From a checkpoint of a small transformer trained on Wikipedia.
Training: a variant of Muon for these matrices, 1073M tokens.
MLP neurons of a small language model. Each row is named by its layer, matrix (up: input weights; down: output weights) and neuron, and shows model dimensions 272-527. Each number is 128 + 32 x the weight over its row's rms, rounded and kept within 0 to 255. Numbers have three digits each.
After each neuron's rows, "fires in" lists the words (lower case) most often at its 100 highest values on Wikipedia text that the model never trained on.

L4.up1476:129133147143099098086114143127132138174106158130138075120057139113142156097111113110181083161171134093099078134130153097129110112084095145107121122130129124161141079144128149098125128151129110198157145132123165135171135127103138132146126135140169094149169165089142153179182087086115168066110134166106098155141142119077149136119125114135158151188090131133129075171143111119105099146171145149119175079134126061105137147118096100140110129149135120135142184054112151182153113162177123112111101130177179118080180144121085101147104151099155112158083145159105079137098082096144056132125117094110139127148151128109103132069116140163113179146139096116112116132133141099181132157090092150167120104098085153121106144110108132142137108147126135135134162134083132200091133126153102
L4.down1476:114185114113103131145029122140138118124110148097140126092122110123115148091140132120093141124165103161164096128139112131136150095103145143140065068123069173104133138171124093146122091139123150152102105121054096152152184091168158137128173101071140164110141136105171170054117102173096116120108210102176117125102177108137151202142092109100117086121093110139127151079182139153100147138157102197106126110123086152187160129233111117095157086119105170143148175043149128146127162162145217136091158137150132159139130150120127083137151119172130087109103146128131082100152140148154117157152159055152106051124116115111142164139119149075156111216116139185162132113125204091054098108115102106100197110089177182086127072149187141084145155160120080092143123148054133124147127129175128
fires in: "of", "than", "under", "that", "within", "like"

L4.up1151:142165130107133141161099161116135150191106131093111080121147089152161108206135177078185140122102025108051158115177100153141111110124102139109090133141115120173166128152115150150151169146108157119179136088088145152098159128131172088116143103126150117067113155216146124118141070114134146156114145141146080103059241111098132156087172128168148078137126180128106166119152144080147207152159139159146178078110165079168133164126111189134146134152130116114095146151188086116123120123072163102166134093121134119116088151094136112164121068152115163144174174132144116122125116101110113112176153105160162099163109124120123166138161133087140115133149094062131084192122114118154164099137165147182130095119127117107125092109139049115114104111124115108090142138081107213119060072109141
L4.down1151:122135140158132102089158130148107100126142111074158069100125146097103103116080126088185123125117144128140126106178084151135136129151103139127129126151094097122106104146107045121129131151081183091046155129149126115163086161176130127118119108099134098136130085137156175142178119071133144146176136108152119147110092131074172146118096138134148117147086176132110076148196113140146149132134125142125169098163123114096128060150133147144152106123106164124189073175071104191108129152159181134137119116149124151087128114091136105104190135170128141172116150079139119140137173091120129115082113202094131097117159171150079175143146099194134120150060136167106124135124145171108143112065149154151101119101174151181133131139164149098072082127125111133137135157136095201115104104156105
fires in: "of", "by", "to", "than", "for", "from"

L4.up623:154136106136146097111148125162143073141142173110129108123056178121143086168143130171203131221116131070087167196157145166139108151080114132112131113118107171164132157113157055096133090181114145170147118193159134128132135149104119167165102116080153069057155143119150137107109082137141147163118138151125125131139130136127116119097074121132163068097145118085165162124024163147130129129182136116111093135139152075138168086101118137134115162164111127092113118080120126130127128160130072091156057097064159179153122105114164092124063153127192137087150217192096151141103125123120129174109130135135196114127141110100131154165096197110101157152124089106190143126146087153045129090113112133133109124142144127091190125131149162167144139104082110112165122124167141148119133157148071
L4.down623:133213119179155165163085118154123118074173146119111116137187126132158098097188074153125154154131130131103090109114111198075097153142137138113171085149077133143136145149116137126173139204183196132122093104128142195142119163160156197107167114115104150078150151141109144101119178160207146138136110121115113080173119099106178098084111038101141108075156204108130174088083107138129100127200116084166137190180120100066101148155149123145104128137107186095146105061117161109139174155141098165145124080078083120127080124135165160155065069146134106107138081085095143103081093107142097109100155091098139112129123149147120188154115109135124133172150096146107128145068123163100145136146160138107151232132163113129116094155161157125141147118147097107132075180142205124140141089179161
fires in: "of", "in", "into", "head", "to"

L4.up2326:056185140124123148092143103156126135168073114143154080122088093101143128113132111123134175142157127126143073186189158157135200111138143159105107144095113105149068140149135165054090123144137156128138122121158166160141161148122128154125102084133108149215174159169098140175126116085082141153093120096160172134102117153125153130133117175165110075082110160145152076149089111171106132141099152143091068145128151151098098145112087115109154174120122152094133157138151125120137154108176124106091146134168159127078139159117151116128137164173139136150157189185189067125062104128185152141155164127130175133153165123123086144091126130152154104133179189166081108122148083119113115133147165177146178094169156109089122142114143136105137099165165132093212109081141174090164125157157123
L4.down2326:093130104129074193111087091163111117166154103087109122155171150110107133136134115107086140043165181146145128098120120147166175123133143101157077118128059173177134107141111112074155117174169162147165117140139201189158193130136084143102108130114151157171118110117108135201112156147144107150093120067134107156111174123102131108117101164130126133064140140128083141144101095137093191112120096124134052201087093124092089102163076196104164160122135175016115126151091087105139133071143112158111134138203150148085135150062137113124152114144111125100059139140141178139063108163117174082119141069151118146152131113163134052142138087149114151130118116148091113153132141129163153143127118150133108121146112182095154182085156111172068139086167153122121088164157115158159210150139124
fires in: "after", "very", "as", "how", "so"

L4.up417:122125133089169127127124122094121086074123099135139094136107112097151089064133107099143118085098150134138108106074130103140137149094168158106135176137148150112119065130070122069086175159175075155107145183095200135158088133204142120142078125099176177108154144141142115089152200104124108123129136132126096154165163109122119121145147161156097197123153087134089116140170137110077099098133118116049145139127148113150124099137139116121174118184137127073118166179147120159168098100105086114170141106127131131122157087110108169182141114120101179148159131109148116096114064156155133157137145120120110147181099117134059122120142116124125251174099113159146097147106120140072219135110106169144141029159136176135180129134125125068082132119098084169161154084147153069143122121124130
L4.down417:117102150111161163184140145110117144127146127128118072137082099154127094079165170127118131134107129154085128198078097140080146136081171165177147126143159104127140134135090151057140099105140113149055135149136145086165084155145195167060116101158119134118109119064129098139110188095074152128126139149105158047188181134076163114167175130165080204135191146131113081095120117168143170118158147084123140112097138147170091090102108082112127178162111118078066167151161125140142137089155188102157147091099120122158140088142073138160166148084165145174126110156093136105134044124160069157074163084156108151126131126141108103139177033136153145087128101122143139168131122127084108121059105167095133075081152146098113145141159164121114063101127136105137102138141118078083136104151110
fires in: "in"

L4.up1409:102115116119109105109105129116136137188121141094151183154145079103079100143032080115121121133071158154104139144160140144167118136167088146159111141112060078139180122186099169069143140123091087157073131092130173109139132142108125097176106104107114147071071076134138188107160179168209113120113164136146081101088122067116140157167139169174095122175115107098107081133110105109140127125122110081106142094141119128148087107150116120122155133138141143085155140171109131154109137167157124142124132200107188185106014140122154117190147102127137163143210126073116189105125179147124145124152174144179145129153171092126117087101115153096126116124132131149038081176145223147131152076149153105091153113168153123159122120120107143103083121127129110170103143103175111138165160091083192
L4.down1409:105142111155131085136124085118117144136109106121212170115164122119108138072135179141134127134119103137151143170146156138078152109106143125087171123116104162090098114133100118177146112158159140155114157157138152096150124089125131131132127108125120139087149104126118103119093128127058159175099130074165186149084138104106151079150060126109057132127124146143118092114142190145123078112142123174067134127113120111126119136100167137096189131144122111110087115093065181187116123129169185177119091125067146146139077176171200118085176145122072151113131178065166125110082112094132153116188063086145131169111153115126234152133114137145098161089113134151154149103115076147168144157099174072115082144118172145138139160158167127170170066156045122123126086130172122114111118125076100
fires in: "of", "to", "among", "wrote"

L4.up590:086114166103133137172156099130124085104129128102142090160135123107131133125146108155143138097110050117148136129119189173151144161219130104131155166066146133169145141122131098104144165109098157084149140154116104123125102119100112114069095142080174089152151176162173119100181160100166137200117197088179092094103143153148100111109090166098117057162136125147177194096134130089104121094110200193141139157189152078131142094130141157147202111055121148099130118139166156153143086147120135092087114095122139157098129148135124162108090077080126158126150149100169119103162156146048041087087123127153140137087111100123134102095104106093173142094135094156164124137148121105149132113095123132168123173174185097128081127136160136162158131178188140072095098142125135147121155095085085
L4.down590:129136123186151095164073158166094127169160126093103131204112148130113168124069146169119133095187130116130123123130119147123126191115148126113096091112173188133114115138117157152091192184144125072197191134131130110126148113099122126144085119179109106072106154151173098117184073150196122155164100113102124159133117133138122119118057133118109111128155122172127146125192085122129137097047114141083125200194153092062150187096126161142154103069172113159160088141151147110110100123137092153101098101163147094110092158166186101094142145138112109092096104055152086081179118109123127123095136147129143132092113162136172165163149122108098157067181125122149131106147152060143123127116200149146135151115098123107123111118158047140129113161159149109141170101092117090114141121205046
fires in: "number", "and", "of", "or", "with", "than"

L4.up177:135134139173120139171145141114104087117147114101119106121145186172112138088096137107147123172110155077122154183080169107127180098104102159126129104106148164156113136069134119139158138168135150110177163123100115060084114167140068166137052119121165180105124182109143132154142078156164093141128099131169131234145122148105139096069139152103137155120128151136160115150152169099115159081061128187117129158149105079128182147172155129078171100150165147178131149156112145144138093121134125075144078122109102112095080145124119119111081149191113090137104080114129183120112125122124108136155180159082106088172138175124113123144185082130116119078157195130065169150161103145167114145105146144155115114166160166105153119112107118130138101150165100149182135106122143170128107133142131
L4.down177:158171130132121159114097110181121128146136145144115142024179166121104157112134169159139127141067107103117181086144114095106149093114080134166176185119100155164158089044142149188143089131123140114143169127142134107051132136183113126134106129153090120141075133150210142123135105116123132102160125142161085180152154110110186172089172161128187143144122168105106127169162103128091148113101149131126149134119126121138108139110121115078186136117125157117121156108163164135166086091103130135113100103181150118124153116108130083094128165202143140172123073085123097124094105104090091142130133145112070085113116103113047142087145108121102145110111133121105144066121174117135098102120091116157151077080114135078110106170192143118141101160099157086130146146072116113144121111084084
fires in: "from", "since", "time", "under", "of", "maintainability"

L4.up232:097182083210046076094144193169143150089064097197068140162129138138120129118105084165091115184060123059190100116164174143198159129113078155112133081154140127120147143113110137161095141132163117147122123105143127137169149097115091139162067075120102178121112141089170123093131119138105155145101155117130177173128174146099109109120158188197106171099121102087096095154146096154094157097041144124109086166168136138125093113163155107043193097175172141112116141131116145138115171149106105181181047126170139101132092127094141106112120102108118102172176135145189145113104126171123079134097090112092147154180142134111136148146142095164120105117091178174145081120121083156099111138147170094197184132098112125128139116117149111104131167188121143134180099121071126090158161101128117
L4.down232:142189138152123169153159142021182153120093170140129113149159111165138133117106110160151089115123148163190093089127100113149204088103159123160118090091165159141132085114174063153087101158106223135133094180123083109135108158062139146139147150161150119117121149119076154133157104084175095183184119118138118070112092149164154140092124125108148086145054151117122135035152125175076080172178021181131167104176180159174146131139114131123123094111095130167151114072179166151208130126157167125126104186140095145096122124085145148167180097104192111130066127135094106166103058089114159141078147145167103159176095154095099130115118160137156159076142095184101094098089149184088149126086110197158144118122104151079104123168149118144114136147112075127126045093109097148174127139144138
fires in: "between", "both", "that", "which", "costa", "of"

L4.up2051:102076095130120089168095121138146087086148126151150065098166171099103080132157081137122115124099119159085150131133122143138132108204193096153095111090123116136104157088140130127084153138122104108203173155133144138150162172181150138150118149111114126112133160172025142175155102107114079125144027100148151076092109151155101129150055160149146109124134151096111136134153142123088130133100093152116128143127122134165125060106152101122202078132090059203151148183132109107192120149119128143127138185130139191164119066168129102147114109131135150165145082109100144114149069090106160109166128179149117134162162114165141148175062125173167119145111110138108159119147056147143123185112095193100166060133128163102118112149135117165143114111047144122111151114150130127156145081180117
L4.down2051:113113095073161152113160117141129125095116066122124111194142145165118131129173145154118169094133160140112133107174112155147122114144081122104086123126115147155133101091148102112111187078133151142060088135133137112166121120147109066149117193117162129132116145147130160127141115107185188172131057137166163055110159186145185119079068199099153158172121130110105162139200142146172122142152071157134179198170127114111119157090115120062121090119189135096141118118084198109143120120107187172151116082148151177134198181166088133105082158089070144109124126134200085075193141160189115117083147107137145129136136134131137127066145171145111170155132131109117183047127141183157086134151181122078107105149187165132155136098135120142116125164122160087138136105131182121103150138085126
fires in: "united", "over"

L4.up827:132125080108143144118091141117124141121101137131127095121153180101168146112110182114165063129074135146159121094124129038086123125141158106095092127062082183179115205226112118127155082169094156187144097188134117115136115106122131125089118188150058170148151130112144162107109157116108121106159102169128145110171091126103135100161141173138162034144116138084159168120175155111169099058102108133168165096135135139132138144093132150137115107158116133184156112118134156132173134143177132129176111141152105116184113104136105156086106154136120148082089134148183124163113088122105135135106113092082150101135127161098117100156083156128123139143168086148193144152159184124154164136090129086101170065124160078112113095133155132137142131122138144182151081141149131107114172082167134
L4.down827:082108135131138129081135192143129122138074103108118230074164120164077124110146085146131152133108077152161149158141083131096102108096163158117090187129133079123161148147121151151128104105153118134183051106140126140180133153085062143106016184103113133122154120097070128139107116140132159126099050108129036209145115133101168076109085064115170140161201114102094122190118107199134165067103110082090137148140129108108110124140110113172095131128141094162130088160193142123107131155131115185191137156077090075101124159140093097156141124102135156137133164060133112131172116122170078098136168131133169133146114142180164101129162145138168132090156165116084119164182111131105147196127119107144150129125126179111136180108124113103115185146132155113092098119170130099091054157117151
fires in: "to", "and", "in", "for", "off"

L4.up1993:102177149166117138080153129050077111106096127083133109110165106250074096138130136164143124131126106100120096184159130114096117132108114181136113129106144137106126142133122205184092160169129097143068163159127107116199101150132135189138168132160107101109135127159109119177156111123121186126142165170168128115197108187185131167087093080120119136167122152180128144140124144116134144111136173056084133156096116055084134157155129107110134148094168129161161166106112092125022157148137064101195166138141159117129158077167107067164069174101108166131076148145160148110147129136105139137128119121134163122088113156108156133121125121174120130098116105142159133158090161212097130126079147228106133147161118113147125129102155097127186121102095089164073159153147124123091170102119147
L4.down1993:143162141175133109104152095061097156171128142156119151146090153164090127106133139112126111188106145129068150126212123101119094142152107140146156186141111130125068113127111143092085090107119144198076087174127077177084075128187102174125177186143168121108149128133107132114123127071120169192163118188143128151071066203163113197118166122115137163052061158169171145130134108089169108145169187169081027115093139111059162182132141126030138137129134094126144161110098127104158100110194138093150096102138097145137107044136143052135136162122157130092153128132146106128080139104100139150161136092149164060116143089157138159108097138146128116184164079124146142082083142156117093087161148103124121143172131113187172131160164142117176149130105076124090093121109101096099123152126131
fires in: "on"

L4.up1045:140122145152107056113112123149173146162145116103090089137094148130158166201176124093179116119168119151117102112145177130117145132165119157100113121117146136065117219144163132141093146126157097117086152129125147144153107146078133089114161148170188096181135158131097097137127104091141124124113142112121120146080102104087104111113117171115121085142119070122169093204151159127177139225094151173190150156109173159117173132093068110123101125114066163143144168110093136096102132134157160108154066089173141149119086111089134144086120104140117132131148124107054190178131135158143082170132124144156194190138112108084073134125131171094164137103119164092132164103073138093141115143107118187161140148112104151190149112165126130105075152132094130153103116116150148107116160128167126
L4.down1045:111142138099116040124139100132189138131113125120114117108164160181133200056208080104136147076111144162120099121130073156153135181137183139133121125107120139130111181044156075123149168138116149097129161131117107149120181082091124159106115130139129130089087103073119117092079179133136104098116163180113080121116151136106144121134078154147139108161155115123146129154130150119129064114124059138124171159101134131140108099060104110116126158122160127143155129070132157142074122104133170122152126214132140182123083099103128200105111178181156137117096124187164102121208142129107122118154142149144131148118112094130051059131138080142067104109089099164092114175153149127107151090101151147126108138174098108161128082127122182154127071143072102118128152185099146108147070169175136
fires in: "and", "of", "left", "or"

L4.up2422:179086124131165195148120153092087147098138101094062165098112131127141106133181159137099096108164102145084137124132133122100163162193111121111133090128138108157111126124086119105133167086098096139138146128137078134148091133050129137115177125152087125071133168137126126110129178124079168109119156148166171148106103140120053141068156074151136167092061133130166088084159167120178137106063116112171166133145124147135163147178082146155072083111128106157147108039187136091120189100145166159118098104161177110124073171169035096112112087107150093105053152155140141106158083177171163064164133120141122145098156113104112165085119165141197131168107157076162144193119135142120090141142121185167107111145143141072075141090078110095106145148155183118147158160106081090177088165109161
L4.down2422:159147127086188124130148142105140131182133172081090127126143125121154156131071166132066087067152129156095184164135132143177154173126086156161081124065158110133089096197044199094094205185087159124120070122069092096116148149084052096134137142103103110111104144134164131103118118126155140154151133199112115095159153148106097099130128122159165116090097120137185115083097112158170125215059143099161102119165183067138159122148115135085107095138150108164103079121115038130095142128083115089145126067148136141067072123114108132115122117088063099103142122116115106101149149165116143060165141157106082155119152143109127170082129188099147096147118119133118143145104129117143107181102140134163092192136157115102093095101116095122152108137200123076216169130107141118136120111156099
fires in: "the", "one", "part", "two", "returned", "both"

L4.up328:149068110141114109119093139142163213099163074087099102149159135136138163157016040170134117182093078075123138139110140125144178131147145096145122153106138145179195096157128171147083139119099147111149129112122155187147192120115209104104176135122116112120198127167108170105114068150149135086125085127147129123106167038159043179143162111111150136136094116169169078157140104122093172129175119166179134176121132145127130174141136124153145095111114123095135146067155107164104089087147183049183081133153151146129141078097117106107153111121110162150137173139105101126103099171127074151128133101158157120099124110148197130127139117148136167175096105072152119104154106153126134152150089117178037131108157201134109081129124099122126100148135133069143144147055122130146130116143086
L4.down328:122106174105101123172117116070115083064153151074135113152099116138088065098103122174170112111060116081101142115094181114179128130160139128114104062163187168130133131078140142144121146088132114129117151081064152117116113176098140105157083064172077144172097109142090080179115114156184132134127126111131112095105128130166147165128125106141158120125131122084070148090140103083138157146103114100149104123124144129106129166159137184131112069077150092147068083139151155108190163144122134127142165157204148185151124172108146097134091185110112127105110120105091059159161067117083094178158140148144145170078130101084070087121130067125101110159162117111137148155136122133138127110082153080124124145114084127114175145107138149138134138152106117153077150161097187085051185116167121
fires in: "than", "to", "of", "with", "from", "unlike"

L4.up2490:138144144131211112101129108185102129060113123159104201136131062172143116098039144109146098198143126086171166077136152073123074146162098154116157090111107163109160098137071162104136129126095129108136135177127172152153194105172138167157145115216129189105145148148147101073173080129133065161111207102136114189132137102045146114120135126115121101144084116092126135137158139098097164184144067091136156098087164177136127199106089143091198093132056121114072165160159125126061145128111116151126165120124116146085136127107149152144103124150100156104127115123131120157057084132136117094171124124126167131121145113084154101088122123124154144108163122156125089108154073170105100157170102168109143162173113101135096112052222176090142166146174141050115110116131098151131097114073160
L4.down2490:076149110098134113137106141130112131138154091136083197147158177143076136125182088130128102089205092116095178096126133137169159153123150107118159111146108187069094101146139126106133139170133110107129092066094117070161099100060154184132108134160161171091127078133130108136115183155201141137113142118100137116084110165160135100109147139114101116075136117197130101137158132092122142153069137097153112236123151123186166193174160109141114124167096123111137061157182169169077169070059126072066155130144103130075119153116169157132126181135172104111108104044144125117135179071151108111111152110124142180130136096126114101144148113076131132051163165152124080190167136106171159122130070160143161115125079137135161109116168130164127167158122148153103162170119121098100156120161108
fires in: "and", "or", "to"

L4.up198:196164120198130138160129173134130117139118093128106134114101181164114105139136091086117117113092146160137141115127163119130170097177131160182142149097126088121124112073165128177084144146134103113130148107106102135157145160089107151133145110157154185177109146167120161117161079176173185107135133153119183101118154120137118129135156165125163080159120183137166157103114177148085097117132157166121123078078136129110146111067101113164132167122103113195084155166137137092120155108141073134151137143115157182102076091103134208112142097112139137146032095096120070120149108070112186127152070099112141143082108117137131147109114148094133134101128127070171097079099085143075067133121185118136131159124121111156101135182143150117187145080068140160075171118136126147162149142162120
L4.down198:154139058113160134117130178086150094136101091175130155186133148148132107135103129138154159120067139134157035110193231124094134163131096141189177138104153119144140139128072101114068189141081148016137150088187138126111116142128103056169136032150124132141120179146160149144116124128109117105130160110076123110092109163184119122130118154101146097134161091135147080167155191097069114140088102121125143112139153140125118125138099113107129146086130072157135174136149106084143102081104115109135170178123156127139160114120115141118091094092134022187161117125100131099125126070116174082141103110140200106109111139130105129144148150137132113173125179094110153121075100168119069120050108140118079104129100156078083150134140145163124095098059189145126155165118136178091153201147130
fires in: "that", "which", "what"

L4.up816:149121095104091179107140067144132154092126089138095153114150171147097162126095117127146140145137160113083198135120101157128103091112139089138117135094156164094064097151126095108158123124126088186074128085125044120131084147145137148161138135144126232131163125153134145121147135092146153120129106168113116170141100101145150157095121160107114109118062097216111141115141110075091148158105151135125099093156085177075112141151188173127209107118131090091115177108154144122122115171159127137114059150149175127125095128122111092148119103088104156178158132172061089124197150118087166128131171112164147170174162144168131130109152100104109171161154091170141156124210117176071098111122117131144141138092109067165081161059116162173111132150132157077097103115165132106205145051153129
L4.down816:136171166122222067116132162141162075150133139167174130092092135154081135181100168152144141159150163147151085101122077025170125153176074136128151140140158113129093138116201144121064087134151131143213125104087149127125128103143106163178123161128098128145157097114086106130105136110158166100129122082102125126155153137120149142148135131134147057155161155104156158139094152165130146131122122122126111178090115162156120125136112130086141170160126131131138106117129150131110090094172087088083168107160112116166138108100126135115092151175171128129107192108163108102179092116137097111207150171139135176135110100093166155119123116110133139153089130110084078175168091116181175140108161138112143085151154156125124146131100087166187067124196140143184061187190141152152109179095154
fires in: "and", "shevchenko"

L4.up1457:160171138114083105154095112193112148092108155138152129101152138115106093126125157118180105147123138189107169082110240096064171152131117153162124131180132097121077142154087145085123117114116136140100134097136142112159115132167082125191089091150143090152153149175127178191175080109176107175180080106131145118108128146108105152094118134179165131111142173176168089124122164098108138120197156137106143144089086217103120131065116128093178156181178112081156125046142143148105134153200161124160144116151163150162165091169071121144142116125140106145144107094168097149143112128149178118113099023162153112122060118123103130157117112153163101128178123059147185132150134169126071168135127157151140112153211124124149125156083174149110103101105092150137183123118118108125143077171158
L4.down1457:135081181134150092129100123083126155123119051100170189109111155159123147147105095105089181099123113189078107159146058086103169118104180107189143177170176156174129123082113166191164162121153115138175090112073120127137107114081122091104163122110181079121126166148100146131108135081101077100138175138217074155098161108103126081176146100122131113152095133000143145159098155189122121097147158097035131142192123090110074162142107175109138114113092199107113165139150133137127144142100184082140109153121070117175146131137184184144195158167109131153071107134072090127104130122145139107119173096125119159132150103135140058136154106166113122067118118108114115188110116103120184114125104128103106176139140140134127159129163172149116119099138169129106102134125091153172114161123114
fires in: "which", "such", "with", "and", "to"

L4.up2065:095097158163134139063132123092079113106125051131078128128138099144119115139143086105052130133166116148141123088173128128126157146064135117189098080114095184175116099101156201151146155138083091130229137146129177080187153115060151152172161147134161091148137153144139175163128161121121108115131112137160187091099224087114148119140134156117160088193161163192142167086126077087109159151144095135141143117122100096149152133133166174159095052121105147120167134122141093153056106064074131160046168114128134130146114087131160115123096097107156168116106149109100142137139117187122153105165100171124147082172128111080171080140136169110095168170121141123082070087112154138063111126140110129127090139076146167085070107169118167123161122160152134137125132108147135121137171141137096
L4.down2065:137149106103119181140106137084156121096086110160151099138142110091140111122121144067157108144126107117125108170104127157067162121125115123165119116081143154200145109112163187136132129202136110180158091133091145076118118134124100197113155166170084139144124181102082171117142177085146153154182159121152163077126104119105175134138134151112156147140115121152154105095105122134095117127150134091163118144109139191131144137104099144194174206099002182106152112086138083155118145111120134137104118111126121107191128095098102144138093095096128152126109146175103102102148173142133155137104128107158160122144131093092130076071142072118127159151094135141138106113119145160098107194123140140091081197099132140123122225147114156186121141158124075129101111156139125092126123146111149
fires in: "to", "through", "of", "into", "from", "on"

L4.up2085:159163115214187104123148105118085152152167134130116223105088182135142179128097094113139063141141126119175111121145186086069126111135124150134135135104135162133180152132150187134111147153139129100167122117155140205182122161133113132109117119141167138145101156104082067115072150105198178115144113112121168173145110156108100099136091137150165106148146093073112135096120119103121101091170112201151142110126189126134090090109106153114184153197154140117113175105149132168098165099164084125158117109112064097096113185193102133116140081140096176108110086125168122122163127137143173080092141162176151098120120094173110169068154174096183121149118142164156108079126183098057176128120132138145094111092135164112115140154115097085123126092120135166141110159065096153102171118163091
L4.down2085:174082170100185134155122178085143091158085144120109104101102186104170114107133126162219129139061057095173114171150133124120101183107098124104056146118133151138169154142072165137074087150143107086129168152179117158128170186121112115166128114093103145153133104067144132134132135140161101112173098100160163105083124154121137139146099127138180063129141149118110153093114138154156137112185098093188107123100172167125172129104162103134144143090107102113141189148115148138176174128133090164155142156158130156147106102125119046096102113137105098175160121093126121146141105098082140141105129117126042131080129115119101177206124046172142152167110126114100141097100094147128055079144203167129142162152102122102118150102132112074103109052146116161154122161127131081097088151128149
fires in: "by", "of", "latter", "to", "before"

L4.up1542:063168170147122145099157114192135149168137144161154139111104160113149156073104151080109118167114063121141133102152108134164141154108169147134134100111128090128126114154125137166119176174140109161165099131124105122112093179123144113128157083164180146090104107184115095104146115080113116125137175139143121148087119159118112089085106057116173123113140175143103123097120176114096092138140152216089123108118080068187142162192160162112135136089166185066091120127126172151121120132159173118131161145092086147117182126151163109075133090118121101129142154123141050122166133140102209037168094113098147111178144154130128110134128179100120149111183140135138209093158162110076094110105116132088129093105124091142079106141076122106110111107157110120150118154126166172131156136167106
L4.down1542:127113154155085109136082044138198085127119153161112162052184139146167109113152131162178166099133104119171132089155149136161149126100213112143106118151093140177163150208134089155089057157171160095145114144182123117113139175124151135097147112084122153161109145183166104118133092081152140182126076121121167184161158182123030159126165115120175091094139153097150136095099148126147113148145061104157162150187090119075087131158152178079145161124169134154126119113111132078135121103103117169082120111095146109118099162136151094131177095117072181167165114138126134103117099164099140099156080144107104203140158128101128134085134126149039134101167081117151124138215128103137124119120143145142149105102166143163118111138137133098112080136040144156148147161137177152088115091088123
fires in: "of", "time"

L4.up2202:156109105186112118173136190154178123122118086100090095163095135186116132124096136119136150167121113142112139135173138093072120126091153157141104165092059114124143140193162130095113090108089117129114128117114138130105125186128144146173150128113138112126185160071116192174183094074097126094118100148120150110111134123132097113200165139131136089149133121085146111100153089096135130113200181161184168091084139081127143119161142138204119112166078084190170158136177155149171168087181143129117115117171129126132085155121178136144123112138170168191041115107067176096165163111147172108111066124132135127104107207066146195070129155099142135176119103069183078089158145101101143092139203162216084110123137167131131130115098165113155075061112142082107139186137154179118147152160099
L4.down2202:122138091141092139178113114117163116173194109116125087143079126172140069181102121086145078103100164107114160053185141124195075116145086113111089113136153139099159100173121149169094099156142169093122144131144075140088183099150135128127107130175098161151066070155161158160093119135151098137147143100106155123093134129199127151178144153114097129051119124076090154062183150145095158143124139135122079135141095109122107069133122188125134097104161178102123133170110118134134128118105136156127194122084144148176156107151138093097109097111132120148147098094136142115143116117127132146117142057065127107124151159168073099154106103188104116138146150132109131174070182136082190112111134150118186136119133104183154107158105173146098144123135073108132121103113162200092103130170068
fires in: "of", "in", "to", "for", "that"

L4.up310:142101170131089120167088166149089123130184089112111162144133100147104178130107107149149166136148103116162172093146100147094183117068101177168097178192128122134160082147115153166123107098082160099126106168107083156144132122165110117114138117150124148164144175092134095053176090108161127141092105140067107161120163114116145134191132114144062191121135093113138147142151115163065088161183146116096121156038130083144092115101161127118175141170100108104141181161096146175103099155122102092128106145143041135172104169098164064062132124165139136128102126146065091081191095097109129112162133103114056071222127151156063143100138115077120196116142156127092216153148062108129156146200124134088094117156104112170075206156133186091144097148127102088123173162117130125135135095081150
L4.down310:122070135175119126094140047163142169134083138146137113135121149131117119106213175100152117110130130095147096149140124116110119128094098084168116093146163174133099154115136080102128075089150137117157090129120101126138134105117205082163186158165102178109091144117143178142111159138113053112161094073150150089100109128157083164105161139154163103169111113068179098146227160148071132157061145158120162100183156108200133136115159173189131082145098114088149111087168117107208103091117147122167103136127148147117173098112149152102073091146116117117139101093118094154126110148132176096116137195108140152115142149137108162159154120121101058120133109160137107134133116131175113104101133160150158182172146112138069098141119158146111102162150094126065102141193154111189152139171064
fires in: "and", "to", "later", "then"

L4.up1963:086148122109134209146091156139123140139066133146038160081111081169165121117094099121100196097070098115200147089144122050141119172180127141081156142157163164120210165174175120138145156120144125125093103057139107101054122143143120090116200123195096159091154165119169095075099188149049204152129073129112135127173124096104095101071129165151121135114141064148195176100084123125172101146111134144121153097170145168156129171170083143110148086171107151158174140106165159127191149091103173122159095149131098154135094227143141102102156133145148136127145109144166138158145107111104106149128158070119105108072186075133120099123154133184092132132141131063117090175120104195149150104114113155111131115113095117118105113084134119088210155169088127145166149109156182225102115137106115
L4.down1963:161091156056156118128155114093134139083126109108095152125089106141119138114107107147094133099051175167159128160132209150117108134147114161112178124124069094174091119117168141092131144166152141126105105166206103156141153134161139113146122116122146113133173083164122203147120143137130066058128106140114134122116148161141083125080132132064174083145127168139142175201139032110116135140158164130119105132128135094026173117100137151139154089126142156114153097097104137178080155089094145092133145157143100110115151078142135146107110217131096133159157096168161122094206161170187076150176135125185139116161070175107098124132125074113090096121120133044077144118140141094106093128068147079167126161154162078163135133103119119136119138126136148127151157182114101135125083093190110
fires in: "on", "in", "of", "loan"